{
  "parallel_block": false,
  "init_std_qkv": 0.0312,
  "init_std_o": 0.00452
}
MLP neurons of a small language model. Each row is named by its layer, matrix (down: output weights) and neuron, and shows model dimensions 48-175. Each number is 128 + 24 x the weight over its row's rms, rounded and kept within 0 to 255.
After each neuron's rows, "fires before" lists the tokens most often just after its 100 highest values on Wikipedia text that the model never trained on.

L19.down93 [133 110 138 163 103  76 112 147 111 131 149 172 144 132 139 140 111 114 134 134 147 113 105 128 103 148 176 133 123 122 159 137 105 133 123 139 117 107 112 103 157 107  57 135 153  82 174 123 116 105 131 137 101 150 144 142 130 139  98 131 208 101 119 160 102 141 134 111 172 115 113 122 125 142 156 117  96 115 168 134 120 171 159 127 133 146 159  90 151 104 134 144 116 120 111 175 131 162 112 147 158 116 136 155 102 123 111 140 130 128 151 163 168 124 102 129 114 189 151 107 100 107  66  99 167 145 138 149]
fires before: " |", ",", "2", "3", "1", "8"

L13.down116 [143 136  92 130 134 120 144 111 174 142 139 129 118 157 134 124 156 145 116 162 130 118 117 121 128 157 117 134 136 110  78 112  84 177 134 161 122  93 161 130  68 110  93 114 128 123 130 112  78 130 124 121 128 121 139 140 123 107 117 122 221 169 126 148 108 108 123 108 117 121 126 149 142 127 151 116 123 116 108 166  96 153 102 100  98 122 158 105 190 105 109 142 129 105 125 127 133 113 123 114 132 137 114 116  92 132 120  93 118  84 140 132 131 148 144 136 127 171 159 111  98 137  74  96 108 119 185 150]
fires before: "1", "2", "9", "4", "7", "8"

L21.down196 [135 122 146 132 167 136 160 121 140 104  78 129 152 150 127 130  87 137 108 106 154 150 142 155 115  78 100 155 133 173 125  85 130 124  64  97 135 127 149 144 119 108 161 185 122 139 141 141  98 133 144 143 176 108  93 109 122 147 144 132 131 145 124 132 146 139 109  73 103 130 167 148 144  95 156 150 116 101 104 146  89 148 120 183 108 105 144  92 133 151 151  94 138  97 136 127 129 140 144 122 137 143 137  99 129 168  97 102 119 129 129 168 130 108 115 148 121 162 113 119  71 146 124 152 159 119 132 149]
fires before: "7", "6", "8", "and", "ground", "5"

L18.down9 [165 147 113  95 117 117 113 138  90 100 108 105 148 132 147 133 105 114 113 157 131 110 126 155 149  77 105 142 110 161  98 126 147 153 138 169 143  63  92 102 113  95 119 111 117 151 145 142 120 115 140 124 117 105 133 125  96 136  86 142 225 125 115 133 108 131 121 129 167 142 133 179 104 136 143 146 131 101 130 119 132 119 130 138 141 171 163 104 113 145  90 155 142 102 114 136 130  84 104 114  70 133 112 130 181 172 154 120 116 111 121 101 125 168 125 184 109 120  83 128 176 135 115 115 116 156 136  83]
fires before: "0", "1", "2", "9", " century", "5"

L21.down506 [139 120 114 121 113 120 126 124 128 146 106  57 159 185 131 120 149 130 139 150 124 176 139 143 108 119 158 121 140 158 122 157  90 150 125 139  99 122 104  92 123 100  81 136 157 144 127  84  94 140 125 131 143 140 130 139 124  92 183 137 230 141  69 124 152 118 127 195 102 120  94 111 161 143 118 104 152  96 166 137 130 104 173 126 116 117 114 104 157 124 155 136 152  91 120 146 117 133 116 166 146  97 146 124 110 130  64  97 124  98 123 128 153 130 122 159 121 145 101 144 171  70 134 155 158 161 143 126]
fires before: "0", "4", "1", "3"

L21.down632 [159 213  96 128 152 121 154 125 124 106 128 136 100 193 110  96 119 128 108 141 150 114 128 118 134  22 151 115 155  80 158 131 136 147 117 153 131 102 144 108 110 131 139 136 131 168 109 134 125 135 124 138  93 147 120 100 110 135  93 155 247 126 128 124 113 127 104 156 141  87  99 174 152 122 150 146 109  77 113 155 159 113 128 114 110 143 119 131  87 168 111  95 178  95 136 119 154 151 138 141 130  83 131 108 148 124  76 100 127 117 119 129 108 130 123 125 179 145  92 143 113 174 103 139 131 145 106 136]
fires before: "8", "2", "6", "1", "7", "3"

L21.down911 [122   2 113 117 145 120 112 128 140 130 123 187 108 113 169 109 121 144 141 151 120 112 137 176 137 121 134 133  95 118 118 133 144 150 115 135 103 134 117 103 124 166 121 132 139  92 123 137 132 150 129 109 154 124 135 144 138 120 136 135 103 148  84 119 130 139 129 108 105 103 102 135 117 100 155 142  93  97 112 106 132 115 155 146 126 133 142 126 130 124 101 134 142 164 138 163 120 159 128 108 156  93 164  97 159 135  99 165 125 160 175 116 102  89 156 144 132 128 144 195 144 123 135 195 111 116 119 115]
fires before: "9", "0"

L10.down610 [ 62 142 119 124 103  91 112 132 156 141 129 166 135  91 101  64 145 119 149 155 115 161 110 155  80  90 136  70 109 115 162 141 130 154 148 141 100 161 146 133  89 137 116 152 141 139 146  67  93 170 138 117  95 147 159 119 150 155 125 161 166  90 135 131 108 152 146 112 116 120 106  77 134 127 111 116 132 103 128  95 103 167 138 137 155 125 131 127 103 117 118 131 129 135 147 134 148 144 114 126 134 155 116  99  70 129 123 131  80 128 150 136 132 147 170 127 174 137 155 163 169 130  95 138 119 122 132 105]
fires before: "0", "1", "9", "2"

L16.down822 [172 167 126 136 106 124 124 116 115 108 120 102 115 132  60  95 118  99 141 117  88 135 117 118 114 123 120 140 136 136  82 138 108 121 122 127  90 190  97 105 120 151 123 128 145 120 133 119 112 156 117 109 148 147 138 124 147 157 131 118 248 105 130 113 187 141 123 178 135 162  90 105  88 121 129 126 123 108 180 125 120 154 159 107 129 124 170 174 138 145 140  96 112 101 148 101 182 105 128 129  95 180 152 115 158  99 110 124 116  78 133 132 126 123 109 139  82 119 127 151 116 102  83 151 107 100 159 122]
fires before: ")", "1", "0", "2", "4"

L16.down715 [140  97 143 151 126 115 100  86 115 142 122 146 139 129  98 116 139 158 100 125 159 143  77 107 150 150 168 167 150 138 132 139 122 137  95 113 157 149 123  99 149 142 156 142 122 104 128  95 137 142 112 154 141 116 140 143 139 145 130  94  76 150  60  77 137 113 115  96 127 106 107 126 115 104 137 144 114 156  93 138 114  98 115 154 181 112 108 138 127 162 127 125 115 108 121 125 137 135 132 102 122 136 145 120 145 174 150 157 125 101 167 223 160 121 152 132 128 136 139 107 115 150 162 137  90 117 137 139]
fires before: " ", "1", "4", "7", "9", "5"